From a checkpoint of a small transformer trained on Wikipedia: 9 layers, 11.3M parameters.
MLP neurons of a small language model. Each row is named by its layer, matrix (up: input weights; down: output weights) and neuron, and shows model dimensions 80-207. Each number is 128 + 24 x the weight over its row's rms, rounded and kept within 0 to 255. Numbers have three digits each.
Before each neuron's rows, "fires before" lists the tokens most often just after its 100 highest values on Wikipedia text that the model never trained on.

fires before: " ", "\n"
L6.up182:096126133151171090116129147124099110093139130133155103164164131116107110096177145096144148162135126121126121120101165138119154180073103147090125157146116141129111120091111160143126090064127123141143125135107102091083152087123125077162159128108146108147094124140109071153106169176119156168093125172148171135107136122112116075165087147129120148150129136127158137162118176130143138113141
L6.down182:152080081180136113121116134096114146122140132139153137119113115094126132134116111116124103132135124148136087133163123146121135106101120168128150121146155120096079127125139109107123129121104159169148139163131136133132128100121100136143140137139103105107085122125090142106138165113145166125134143142188143100122109103171116098157097105122095126115117130140152137134148086117105137126126

fires before: ".", ",", " in", "\n", " (", " |"
L6.up920:101119176133130110108096148159145151115127119149130123109132128163135125099147100126123151099109163098133095113112141132141132145125118125128131109139137137122058125151150146190126080137119173121045160134150142147132131140152100185168106120093159119119119150065104137114157098106097116159176153173099143126102148158153153107108127152111137097099118117160136140221119095112146092140109
L6.down920:116084092123150131202085128121134117169138141145163142147104115096137133176124144116144101162131129092140179140147108117128148094144127132111103100149114082123142123097157088095162186161109104128172123146120105119119128137131117124110133158122121130115141173164124116128119145097144090101101134086154110123131076095118104173135135105108134147117124128104144129073135117170119148156122

fires before: " |", ":", "–", " –"
L2.up198:110114142121169139152161125144186148090097160119091167114104091164115150122160160084119108141094100131136103111111124110102150140142143115154110112114097125158165151151113140122126162128115124147087132132163134108098116107153139104124112115144140149132155165107137079124105118165095130119128130114116140139174131135123138096100108116113120115130136098155109126109157146140178123127132
L2.down198:128144109127073117086095121125104098119150098159167109163151142124142133139114105173097140155126145117150150145146125144150104060156098113120162131159141102120150128140133126109125099152122095099143159123110154115124157158086096111135146130131139118107129088142163161141142130109156105133096141131075132099117158161118133164127127133153161120151120141103153150116104140129076161154104

fires before: "s", "ing", "ed", "or", "er"
L6.up930:099153153130111092140119124151113117114121129152102173163115135152120151157137145124157142043137093109141190106085160107155157130158137156125119154161139115168122118107139122183115151134107130126132160177143125116093104097138131139137143143059188141136177134148126099114107118127144153157124133126106164109131096125120133113113110105127114160130153159155144116144090121143143062177108
L6.down930:158133153124100116116192115077122138144098086130165083139158161134116106161135118131112075139119101132134144101112126131153158075120106111127105118103125126064153138118122148098087108164159113117120156102137125143140119142100108125146134117174170086124146165107103161100130174121147125109101144133159121145132155118117105140103145118117139178156127149115139151145113128108108164090147

fires before: "8", "7", "N", " ", "S", "9"
L6.up227:170164118172158067171116179095082123092106103104142124144147132163093132122115143148130137143141142160141095108132099182116131142118143104147111149124132155129100110138096086111136170079127101148123117154119106120087140136126084132128124108122102109131179128123149144116135118149160102130080140112115103094166131187112143116122103155147134116133144126153131176084174130103108143084121
L6.down227:110093144102171150132137103142130118111134105175152155159147126098089119145098153114126091131170123122124187149131166139141152135130128161140192143113133115120125153130167185115120121137176134108160108109134160145120133185149126121136157106161148148095134145131124107177126121109115154114157095097112155093101126118147101137113120150134164136107128141149156098140113110162141128146150

fires before: ","
L6.up120:095135165120155139152163105139126094110050143158161137142157075118113134121137119112157142113123133144150126126140128127154188119154199160123150108114112163152108132158159118121177112136123098131114105108117125114115190084104114139114118142122139138116171175134140146150164137150126132148139129122132158141131150135115132124108172095136108200094095099122125167148119125116162133134162
L6.down120:141129113101126124137123105129094180112196123075133132079120118120162111156138137133119115152124154130174108124122119107159130132087065106091107143125138148106121143136124105151118141108099150112120139142124114149138100127068141147114102101137116155159128123075137119156119106147097127156122171137147134132083131095104124102098110174101134110134151116114137079115172146156155117133157

fires before: " ", "a", "\n", " —"
L2.up567:129147145157132079141121161117132047087156099111138105125128094181141183117105130135094128113131120137123138128127118168124122112110097109093137107123105132123123127124154131174116120064110118133143126124129097139110147108142106096130141112180096140132123105128146128117121131136149160116101098140091115139102147173112139142098094124078121092130125101126144184112144178183126097114152
L2.down567:128132153071114143145073115129111068129113121158087128129128128119079100111131106103144137098155119110128140143147131126130139113126123099090139158150158100098095137149108143155137118174122135159090124139098132142125156130137146117099132112150162121129122119127122163086211139128168118120130123129070116146116114109121127156178130102146147098134100105125146169146140135112105137124121

fires before: " the", " by", ":", " in", " his", " a"
L2.up234:123127143139165093091148138096166155107142156155144112116122114191078154107215140124099144134123141154150124134137131143133116109115160127139133140078079156170142150162134132149158153120142161141145150110145130122112139127120093138152084147145127197130146113144176151135112119165116136126133131106094115115125115162151117127125120130096135120138100136165110111134131127150120124131135
L2.down234:164151129097121112168137109154106168114132114105121144113090108144135095112111108147109127113139114123118118135154113099108079144152132136137164137140105111126131144129152131093131117158127129123156140109106149132100084131165120111143165167140073089123135124112151161127112176105135111122113110181091160115110176123106107142117138179133082098144110172083099113119127152133130122112135

fires before: " ", " Episode"
L6.up499:130148121138181070104125142137132119117153137144141130128148123103086166138141120065112142157104101150133082169102150161133166139142148173090110151131100101147120102126147124128119157108134089111165120146110109114097114143108129091105169109118109090129104131100097135108111190136115141113126165154093103132149118145117102119160072151118131147143079123081155105099124146166136109176133
L6.down499:137123106127123135099113200144180147123124103154148128136102142147101132105080127084109157114137161099143120118165142141141130102177127115138113123155136093115073102116118121110116112151095129122157096171143123121130133145117109167114134139162135106132089158119104157133132152078097142147132132161142118123142167139147125162150108123139113108102155125129178119140135115129114107128089

fires before: "s", "ed", "),", ")"
L6.up631:159139113115142125127158136130119093116115154133121112160159093127151126160155089109141114162152084140157137139126141108133127113122150090121110121106086126126201129118151146119132138115189154167126151123156158128104131119106093116114098104172114102134128132148119114113133173181137115149135149157123110126159138137073124135112119135125111153177157099104125072108127160081138134123110
L6.down631:136144125133142148147086116147134110131128123105157135132098156103082124171130163071139113136139133184142094107113098184156101113182134098109102099125152161156113102145117099131147109133104101089133133114091154122139140150102149118119157149139131121146143170102186131194135130101178151126092111169145089143144116110123107102142084085110113095119146138113124146109148119136110142157141

fires before: " ("
L6.up435:116146120123123130119104128158135148128130131110092122172126153124095124115105140162114148128135126113146119101096120127127144145140133085088112127106133117132151151157126131155170131109124164084092181100147199110138129139086128151152119123088160167111138132151137114133121099133171127103146144143127124116095142142117124143078134150112111166143121129159138160129114132155120132105130
L6.down435:129090157160133103125123129103113134136118132160173133140112132094153123162140111100093114059136119147100143147122142111135098152100158136136170151105121143105121122100119132119107101110135109108123097170108087168127115137142149103101145125160130096141116107123125094118138143117137133111118137157113121112155107075110151107175126131122108130090114162098109103157162138121111150130115

fires before: "gu", "ta", "ana", "ia", "ata", "no"
L6.up588:129136097134117108105155185126150108112100134109102144127131124129119170148119111123096128162104170111113085130148147143164117133121103121128128135130133093117148101133093125101155113158138083101130141125147130115105125116134078103116071105153200094124122153151125132148093148134132138115104137173119176116165149145157125132080145150119117138180125109114115183125144150127195138112141
L6.down588:112108121140099109110144134124093137105078149124162151114118149126067120110115095141105179129114132133110087157096122147150143135143125186177098146122102139123116129127147170110147122105118136110118136087152124147147175123125157083126139144137081133132144132149119110146118143118135116116151132152135087131102149135103108106158157113177098127134125101109134107160093120127142122131123

fires before: "9", "0", "me"
L6.up505:115154151090106121132081130132093160120126117167141135146127153098133099151101138115136142120097143099116147178082124140167177146152130135096107151112126145152116135138166092125116091113109122118097121106134149114114107096123135142107104123138150172110113123107138117173155113071121120136130144123106143113136110142140080104120136150079137102121112126082124098130148139142154162133161
L6.down505:112102129110109134135136085171108144169086184131140113132155139150171110099127157147114113136121111124144116195149130128169106143138139155118131095109132107148131174111109153139083098096140140127136092115128124156166132137156110146127164125113112150138159104088075137160137163115156120107137144085158121103134112165111121090171130134095134096107140125133119106139100068145139157126132

fires before: "7", "8", "6", "9", "5"
L6.up640:151146114164127067169130192115138102078131112134105115098140154130091114147164162146155146136117157137168098112133132188124154152115149138165099142127134111127122127125122128121126088131126111146082127120133100108106125119156062128126169119071114128126151130159150120147101079160148157153082133105117107112140128157099146132108115132133133125141149093120115143123142162115171129106154
L6.down640:101120142106130160128124124103099121105158127150131129150141128088089131110113114129125162124101118178133142159120162150147134187094097141160128128150146132173046098159135141147163110146132118127143105159136130157126102114123178154107180137163099113121094121112132171107113173148129116118170137136079140148112146139145097123119160157118187154067117127143137081151140109115088137121135

fires before: "6", "2", "0", "5", "4", "3"
L6.up139:135160105116201127115190105139153149102133127184164127149138129118119132148135150130143185114121116108106125137160095167140120163133148106135120127128090134126132137142099155123188121137139147144109137098120138101119090119099099102130132128123108141115154082085111137126161145134098126128096126141066115153112147134145130118116083122110147127182141095101149129147141167140160111139123
L6.down139:118135120133099106140046163125131150109116162142110115130095148121120100173169104139169097144143133135157114106117112101120120121107152115157131136152142115116094074129105103124087119131107117118105134167111163120067165128146104123078163140127153132179144115112097150135126088094123178146133106108155159137138119133131170152119110145085131138134159128137091151148108127119139139110135

fires before: "3", "2", "4"
L6.up929:084171162147118121136112100108087113108132124164098124109113127118133123119126102121136128081154120115123129102116109116164129130116123148154164151111152144114115114154130128116149147128144166092165145153118169100070115106123133109131085130113167100135168172154101129161185136121166185114113143158152110146091152126156137126135095153138134187133116094150132153133172114133104168140154
L6.down929:141107168134107152109102152120150139145143096118118157144153122124150113081114089157115137089132100168125179134184123135125137153167115115146128087170129165116134132136118130121151117125168125125187131105160200130107132129139130117138118125123130152156140131126119107130112156101119103135153122161145130100163140117140117120106138150092135133150090083115116176105114114126068149111133

fires before: "\n", "=", "==", " "
L6.up959:104145093085125129145159172127141130111139130182139149111124134124119181160172109085110118139094102151171156171175144140135124089135120160137139115111083136145118138132181161154141157125165131147124105144141155124125103136151095080103087118113093111169160110126085114174101110166113100134102112145120148119137116129139127141132116090114123112169135137133148101143120120161131114173131
L6.down959:136165164157103162122139159153128087137105096093111127139113143095148105111129144151134136125157130122076112103104099133135136137088135113153114108182130156118134123112107094113094078086094125124111148116119139114067118141121159169116125124143199122149102171160151082091154105083114155132154147141177151132123116169132132109119120121087125145063154122179135144110173129117155120093193

fires before: " in", ")", " on", "."
L6.up692:132143118118174134112152106130133120133148124150132108143166141141088144119151129119112085142087134129111175122116113109157101150122145083135168158143108109091117093167162122131123125118182143136139132113131117135139126106114147154134081108128180091144149128109129093130135205131123121139111089103127130121125118154132100092129178122089131128127143139156103150161094115103106101118149
L6.down692:167118132114130119154159140132138098105142192093099150148168170076185147125127094116123146114103161171139161110149135119076140161115105117111111079086172135145124148096140099130110115101156139127107131130137105132167132139149156160103106141133108117116148193120087105147135152136123118144095071131127144131112114137108145159083132124127116134103119123112094083088112097161171124139129

fires before: "\n", " ", " —"
L6.up339:099129120107190089123106154136102107100128105150158113134151120133120120133153140125130155125104132124130106092106120162115127154110122158149119123156092104121086133099124143127122099052112155114146152140104121091116102123143090105139167106117176138160100137145122127135128180120114123113111115112153124128098101157114114130153131107091090083115140142160163160157086166106117097113096
L6.down339:131078133132137153161139132154169099175141106147125134142117130126134105097139099173100144116143096128142116159137145126145149116147127168108181158119138093109078131091191098182126130108120066132156112134141128115176132106145127123133150094109144139120121140128079170090121171159154121175138113109172125145085129129145098122162123120116116132118153142151182121131105122138124158136116

fires before: "0", "1", "2"
L2.up487:123113111119140118180126164106152117105137151113146121096124071132177146148155165096139142097096129141155115127113127147116113121138090135139140123090097128124152106154109170142197140142120154132105120150137119159119104146088149108133152107123124147142106100129137081115112120151061137134120142133130127141148215195161126106145124143077151095136113093133114109127131129158153082128115
L2.down487:144151116159115096112119149149130114163146124152146150124087140117123120144136118121166116162113159079103174163125171118132151128106094136143142136188132095128110081197151108128131112145139122087114122105100104078081112128112150142129127123104158143170110137157118169148130128142140150151118154144088171142155082069080129133119142084120123143167180143116158150170095119091122147090146

fires before: "s", " as", " on", "ed", " in"
L6.up525:108144156150153122093114120125136134095074143081132087148136146128098118130150127178134118082142074119163124179148157128105169130106151137151172124133132140123161133157147094144143118124120135139118125114116122101140134117097112108132119145138155130160127107157134145122129153153175161140096124142090162141149100156133127131120106136144141174132105090115152173147115166128147140148150
L6.down525:122130120101156144137162101119134132172095123127145122145198109128135117156072111115113122105095078137143119156086124104141114125123145150088129136127132161184141162146160133105113144131138110148149140101117127145148093129112125106130087109140108130153157121137121131137121136121115122133125128147136123125158078129142112130146128111089089138152135088133127137146129091098138199149109

fires before: "5", "0"
L6.up922:168168096113131106132114103137126121132110106086103135098149125116142155151162109095101187137101102078114098108112130148147176152094141144099154139121125179121159126108119073114142159134120122141175138129161166066096137134101111129140115154132130164111146100138138073139149160118162119112121160183115155165133117119126165095176132117157095121133132125150127137100140118157124165113131
L6.down922:142100149106117150131137110119125114167135142123116124161127107149140146094145115092119145114103160141152125161115169161131126118109132127141102090129114161149117152139113153167122121143123170157143141113091142135111184138130136136132152158141095128113111108117115129155140133108166101096126123156200123163104145097141100075128169092120138141114138124135108078119115106158191097141116

fires before: " to", " in", ".", " as", " for", " on"
L6.up82:132121129116165134136099172101160144136108134127116162121107131145085128128144127134125163106116162115138139125123167106149109161137149112168150154132137100081158127172126146131141158147112191168102144137092100119134106071138170134140126137091154137127108172138072141122145142160113102131154140142137063138061116103133128116149110108108129096093156159104135153174146132132142152124156
L6.down82:164096122124174131097112088148096132106129105106097108156112103095121143117144115152122132110098117133109118126117089118137121127124112098109121103132155134189104152110107046086121075117132083073150142140125123122144147175131100161144111149128160124142129098128144153135108122135203155141141089156109146139175148126128128159115150150103115148160084131144094133114139146179110117151082

fires before: "."
L6.up316:161129138174148101143171130135118126082154137101119109135092148121119110123173131104100120115167109137107115077118116094117084109128129092151190105121132147125123092194123158133139152114130166127125160130130111134141122153132139130118077115109102155155155106122143120059145123141107138151131137122113133114075147120105143125135173110101069131095097119083086122128121108096150106125147
L6.down316:157128101075079143133106134134157122159142154124092130119180091140137156145117095075131116147110095168170152198151129140131150181088156120136133136131122139089144135125148120131120127103128153112130154152101096164146110091111121157095145145127105127132098149174149128164123153134116143130131156134145103131119112145134113101147129141144127133086135124091112145127105121170170153104119

fires before: ",", " January", " September", " July", " May"
L6.up651:137179145193173122124150148122102110117147124162130146122151085133141133154123109096100126086106109066123145135150125140140143127115119135146152132095137128106108143151107108157135126114109159130148115173146148141115136116097089053134152080150090151137084152115165076114102172135132125162107144191089135088078134174129093169123096169091124168121075156120140122136107109107119118117143
L6.down651:123139167081083140101126130131126111079112103120143148179150133072137151153140154155119125144123155121145087067116125124128133128104156123103091134104126123152143121129149172122159160126125121129140164075149124146130130121116184129092128135151139151131144085171099143140168086136079119116130116109128163146183104124117124060148142116156160098151122107125123140144161115110164120123156

fires before: "s", " ", "ing"
L6.up42:141116124168161140123160143170099083136105129126145124157115133134127145116142126123169129145157146159160105103136132148124153141119146118139089091107085154146147108123139124129102130132114122129161153102128146116126137171155097108075129087141117160107130142158131126117125146156124135118128143110088138098139132125119104146105151127128114149143077118168101112130107158120134116150139
L6.down42:136101147082099108117079109105114134081145155107147115162092164130100147134147151116136109120126146172117126108121152171141071147116093102111139159170158142147110124114102142158150107139087124106148146127076116129105112132096149138131148128168126087132094127150133117149123117127113162137149166105169109118139113100097118131139138125129178126140147147096135152114120149129126140146112

fires before: ".", "″", ":"
L6.up243:130161078184123129143126139110137115112120146123142090122146139189127146127163163094138108190148123139139137130135118122129128163113132118077165127077102088138169052172148130141131116105113192137127159161147110124111095117107152096077131135134113109134149110105131157176116107147112141169097117156101111161161116180130139131112090107120144128144107122125138132119126124118145132123154
L6.down243:172120199151144157062125143142121087135142074127134132160138138116159117130119118121068094103129147131128091098143108124099113133113122121132163098139122091137127133144148075089123136097146106155138131130095134110117170121118116109146169162094129143123105154137092145117135124116127125124165094138136160091118131120145118095122088157156125149077084151151103122130135110137109135135122

fires before: " to", " a", " by", " his", " the", "ty"
L2.up260:088141156134111090113152142086106163118169131103151132120091114136138124138143123113093178159155078149139106124182075130159148117099129114097136118089118161136130107132107117165107142123121142119110125086123107095099081112135116096141121132108114169161140160135146147123134133138119119111113146115111137128168155147087120150138115120124119157157120139120144116110134139130135155142133
L2.down260:151111115133133128118097132093115138134139141136124108121151120141126130128112122134167094132138075143113107166164179113103074107191117150148137155139123146161107145135126157107152160119136098112174143131151113121127125121118166102138112122151144091157136126147109099123120146088162130132143126107111079106107147155160113112106118118120121091130134119143124149142119102158137098116112

fires before: " ", "0", "5", "3"
L6.up637:114123138157163108112143150113133122133138092153138115129154134178158147156166126147116173119143090122124112119172109138178146174109092119124179150122104157142168150137124091123117139130143178105190154148167151156114151110144068112148134128128107195155120099114158071120128147069140138134112190137149117173126110106127101119127154124132102151124122099159131137132152129160156154140103
L6.down637:108178123123115149159126145185126113148101139118130173147084158119117083140167191131141123123150162137106105136109150127114145094111172127175140114135103118119138147140107184129117122140149125139131104151123121188143140093122186174140160115146175127138120126129134131123129106133119106164119109165146170091137110115143122133150089140179141133111145143105113125147105093185165096097135

fires before: " /", "\n", ":", " |"
L6.up847:133187124179171095116132144107136141132065128136148112121142108163060110177160128095082144148102127117126106194163088153150141113149132158144117128111100092138145102135126136108135129124151136119093136152145168097096140121155072102157111141128132131130135136132122135159123095157121093088107132112102106123125119152135133130125112103129126130175149097135111116114111154097132148153123
L6.down847:118180150133122085138114116144177135086151112131120092099139108109121144081121089120130137144143165161149141198148112113144157182127146156142134122112119124138139114123150108160148124094141144092133117115100140112104125145132095114090135128167106092134150130153062115154178133125122131094135131119126147136138163130158033149154164145134139111106120135180176102106107117092100133101125

fires before: " a", " an", " the", " "
L2.up453:106150102111122110116118134117155127163134131148120110100142139141071106156140083114117118153132106131142128142128157144173160131143137157089181162075118137125129047153123123146126106105131120083121169141118162125059110130121120110149086122111167193175128141093125104126132128106113157140145164117101142131089128127114128103107119153114105171121138106156134153134142152108134103121185
L2.down453:115136109101150096108124117101123175096110128136080121137125105121100109107161141124136094112111138165125100143113170157135145112147119103132100103138151056125124180155103145122169132134116172116105143141120158115163122087179133100121094078157117142120142094152107118147112095149090074121102165080091119172108148120150102165196089118140082154170125132137106115101099141136155078139131

fires before: ".", ",", " of"
L6.up734:095135159140158107133086111134167121108109075153136107129149102110101184107132128142143162130168123135165155116128146131151169155148163113135156122140075132179152151142139106088163132143135119161159160091148131082133158170152152154120171145134134140126108154135096049143146175146137082133124134125155111150144133117090142107095129114154149139124123118123129128152100113116137126089120
L6.down734:183091139182108127138163176085126158154126190120131133157088156141147142115135153143152156132067079127127080137107138148130154121128138150118128078114152145127143136120131163152106135121134125159113120108112143119142092123126109136132098119126160128096152133111098147111158099123074150134144141117113153143108154149155144102116108103138142126140147138154125154168143118119134171171159

fires before: ",", ".", " and"
L2.up605:125140183126133141118108152139125177096150143151111090156131119153099130153158126119138185160112128120149091112167140130158161164134160092143156085120154135157170112144114099116162138140123133153142153165124206128142132100087127135110124125135152130130104156101107142120104118090142120135102134138134115103116135158142143119133127144155085125133141121137131113135108135116132126099110
L2.down605:090129153113116148138134133078181112114139098136155128125152155132156133068110130111108143123111166119126118166133087164147103104101174160159132155173145092166123118152140138119133158176090118115113143116148132150160122118183090140135091146183136096149135136147129109105147102079085109125159124115116164149136108123116128126104150112112115117071159131117138093145133137140132118135096

fires before: ".", ",", " and", "'", " to", " who"
L6.up175:109147164169179131119124118123102131105079150107142101112142132085120150133135170172123147113132123076150143123133105115132150129148178112140162132133091120113123127195124133075145119127166087127128134091187134159059125165130115101136180160137141162125105165128095090131133112130123116105129120158117102099163122125111125151115132134117116129128126106101150137100129114125166109114166
L6.down175:117050110126113150136121108117117164125122142139117132081082147156160103131145121156088132102119132112146153136123156093121124136120095162142151105101156140129137116137150114139089141127153155159111104133189109120135156113126122137117079100111141098134108136118079155117123104163115121130090111117088141205125144127126185147112105109156129108128143160149159132127123082139100126128118

fires before: "0", "3", "9", "7", "2", "5"
L6.up196:096131148085135098167141154113084137115140123135105100162158114128117097144151081092149167091143140141127130118151132135151177144170135107139148173131125145093134142128143143135108165160122142172118152134099132130135086140124114105174119109116142134101173101138166132128142107100090165156099132105136140157124117163103162142136164146164131114160117110170153147109154133182121120137105
L6.down196:146127173160132154093074142114111135118117110133150103142133143087107112117100148167120090132111137107127103085154166140157145112143155128133115134107146124128153113122122085081104116152133153111128141126167166101085145101074130151130140136164123133126089139113126124157099106140152114149120118149118110113107095125139139135135124136097121140120138124147110123149119114122134143140166

fires before: "0", "5", ","
L6.up694:154164139089138128149095085143131095131098137134133121124136105143157134139170117071122106085096104120159155125135117139164126175116166124074161122137127153103094114168129113099100176140089105141155164149137141123103131113110134087179147122099119181100108110120156117144137133136177097141141138154113128154121144145102129111145111121146113125112120148102124110145073092169152131132184
L6.down694:140137107068108136156139097141151102124157122127123132107141121152117105125148089133141094130127188131172129128206125115128110101137095131123121086115123114112128193160035143132122066135135148153122092082126134097125148134101111092102159103098086102140123087145176138139125209129133108089115124114154115175111137084137137141157129079162123141111125169143112067130074113110134118102125

fires before: "\n", "-", " "
L2.up415:155136140160117135111116151138115084138132056178139115133156082111163120147153093111165118122118081108168112171125157153174134164123119149086146121145129147129105119112175095138136097126147107123137144121116139133114171132089080151114087144128110140181112161163115140098109130121170122121126105168129103129127158133108100104136147137134124167156124098130139107113121117139118110155128
L2.down415:134116126104079122119154168102108132109151105121106125154155133170165117115084109113088100128114159094172110070115111150167096178118112120156159097084106122130088163155134145115134108149144143142114138139116100110132102153126146135107163092175117101129104130130136134164144170133108123141125145157169148117175106132114135131143122112144123085127114159107166164149116110105147159139101

fires before: "0", "2", "1", "3"
L6.up656:111138150125132121174134152126120119121115129139111130114105131147130154149122117109188090092138153177133114140081150128121147140111166130089124160122134156155141148142094105119134131117127080135112113146139139149147144126134113152140089101146157097151112145107162131163111131119119125129108097111099122146105139120140100135085120179145113117142155075111142134117169123120176133112128
L6.down656:132145096135097150150148134139127158093164172140150133133117179135145171142094115143147147147101123131116185140150127105197136151109146148099119141108139091127175144114137121142146113128129126139157085097109102113116101114123098144092178126124108144130131139163131137104156101158095110163143101111129094114177111104158088104121144075119196081159140102135133152189117123111175139150166

fires before: "8", "9", "7", "ida", "id", "6"
L6.up408:147157126161135106125115161139109123144108116158129141180090134113143119139132120157092153124106101128141111121084128120149136139122127132129130177109120144113133072148095125118145141111119134181149113130141147142103151124136109093136107164126152156171129113060135161133109154122111113130141136122094139124140097135091127067121153114133111210115073128142123142125107078120127184111146
L6.down408:127138114118139136127114127127097132115141164111095129159082122105187121102121129153167149079083161129154148125123132127145133141162098062147155139126125141138101135143117155157135151146102123110142154089091145169112120134121124159098174143128116138135136096130133134118127148128131097118115103104129097129129154106120135121135132103110104127077126081162139095128114156106084120106112

fires before: ",", "gu"
L6.up424:075151161166127129139110132143115113104163150163096116159104085133100123126111148114113132116155137160111152102155110130147146145138132115100116148131128125107108124197129094138153100123151131118165117150116159128127160134175125121129134077167154105115083120114158169095165154112126132142109144131125122099117118161122107136061110130093130163133162076106131182145123124130141152149122
L6.down424:154115086121085110121129120147141121141146100121117154143141172161104134149121121053134157136113143146147142163140155111162093185141140150175090125127089156145128108122158155101108139103108137139114147089160127143145161142121138136138131150117134134151104086150120103167137135133078062154150126109123100126111103112145117113184162105175141065136100148146151131137094146110147105124164

fires before: ")", "–", ").", "),", "-", ","
L2.up766:143153177111196137138099147134138144075117105168128141146123133162145155140171093097141178150097118131140107100147142139144144123148143097133133148123110129131145135133147155105205138135127107131090137139175147102117112134104077107114068144140142118153135141104141149122128149117116114116051137128106082101132140157126133136123126143137155104109130110105126130121174118149152149143129
L2.down766:165126127100095113133178125101159129165156102095127100129118136112135150117119199132145151133101144137118143179143073163125124099165101145150119148119110127109128153131147092154125139094091172081092125102107163149120131137157115140158104120139090119130147165176108124110136146099129182115149138162119152105192116096129157133097135091116096129125113117124153135148113145111082140129139

fires before: "s"
L6.up543:106144152171174121149153120145109128128132143170126121111155108136096121131166131132156103147117131108114120097073124155132109119139172104125118119055085135157128120097126140122181092122140166144084154130135153093085115140184100129133114134130122090200158125118188074117117129126137121135134116114103138148159129150097147126099112131141127149157124144110115115095132177128117139160096
L6.down543:175127123110120156106111120080112094101097125104139152119117167130077131124128116113139139167130162149147077108113163130148125119135116076099109147123120116176139182144104123134161127105137176160129152122104120113153111135154136130116153126197128090119157139130155129143149111128107106179176147127167093129132129140110132066129175104103123090115082130110120100164134152124150142148124

fires before: "s", "ve", "t", "m", " It"
L6.up480:163127168127142120139178112141135127111087130159168154128137139130098161080123134121153126126102156165098160117111139123146145136128150159134122122105117096155093118128123124201165115129134123137127186118130099093130156155156069114107158092091168140148140209139138167192122124171139124163143127139069171137140120140090144131137129112081131160113130097081120128135101124130128168162152
L6.down480:181181103148140145158110105152095157125159114129122128174152100146145157126160109102159137118069108092137122096132107178153125103159135111135126146153110103135128132157157114109148101166133163107106107139095150109114141134087127112137146105169149131128156088176149104125147131122173109131141109097140163116095112099120138134143079140158135113088108152118146135152125153138137143125126

fires before: "5", "4", "3", "6", "2"
L6.up234:095141110125126129176160137153108128109150121130093145125125098154104107164174133094111157156116120122151117182149115096154115096100132140115166191148098153143134122114123128121156144094136161123132134151163155131142141095146130129164125100104133121153163194110117106123170129138113136110142126134135168092120134126123105132130155086138080142127146140165101132137106162149119140136118
L6.down234:111121133121158137147160099142126073136121130161137101112127180110113117128113133132134140109112148110096133162105167145133136110167147141139120137139121134090139102117146169087130132145158108155138139144127106144127158163168111165122136107134170145094142182073124132121157122141171150106139149191168111127148154099146113101107074145150123130137104105110119133140171107136138150113168

fires before: "0", "1", "2", "born"
L6.up233:154185152126131086112158161124120127087153108149111144133133126150143127138132149095112139134134090140133089152128100174176123137144155124094150132104132111103078103138140121156125212123155105101100135140124141077104105132097136119161109127143105164118143148122167130131107137098127134081089105154118098123129130167094151110108146143087144092114136110106135143118115172141111114174167
L6.down233:144121153165164134123074111175104097119112141110146108111128141102059099112089123119132135126134118110108143145148135113090113137118177123127106156137102104088141169139103115149156113162189164149143177091117152125144193137132087113140119132149121135106106113094167103120105134156135107144143151134110096144094100105108119128116080168133123111150105154161125139100125139134159154170088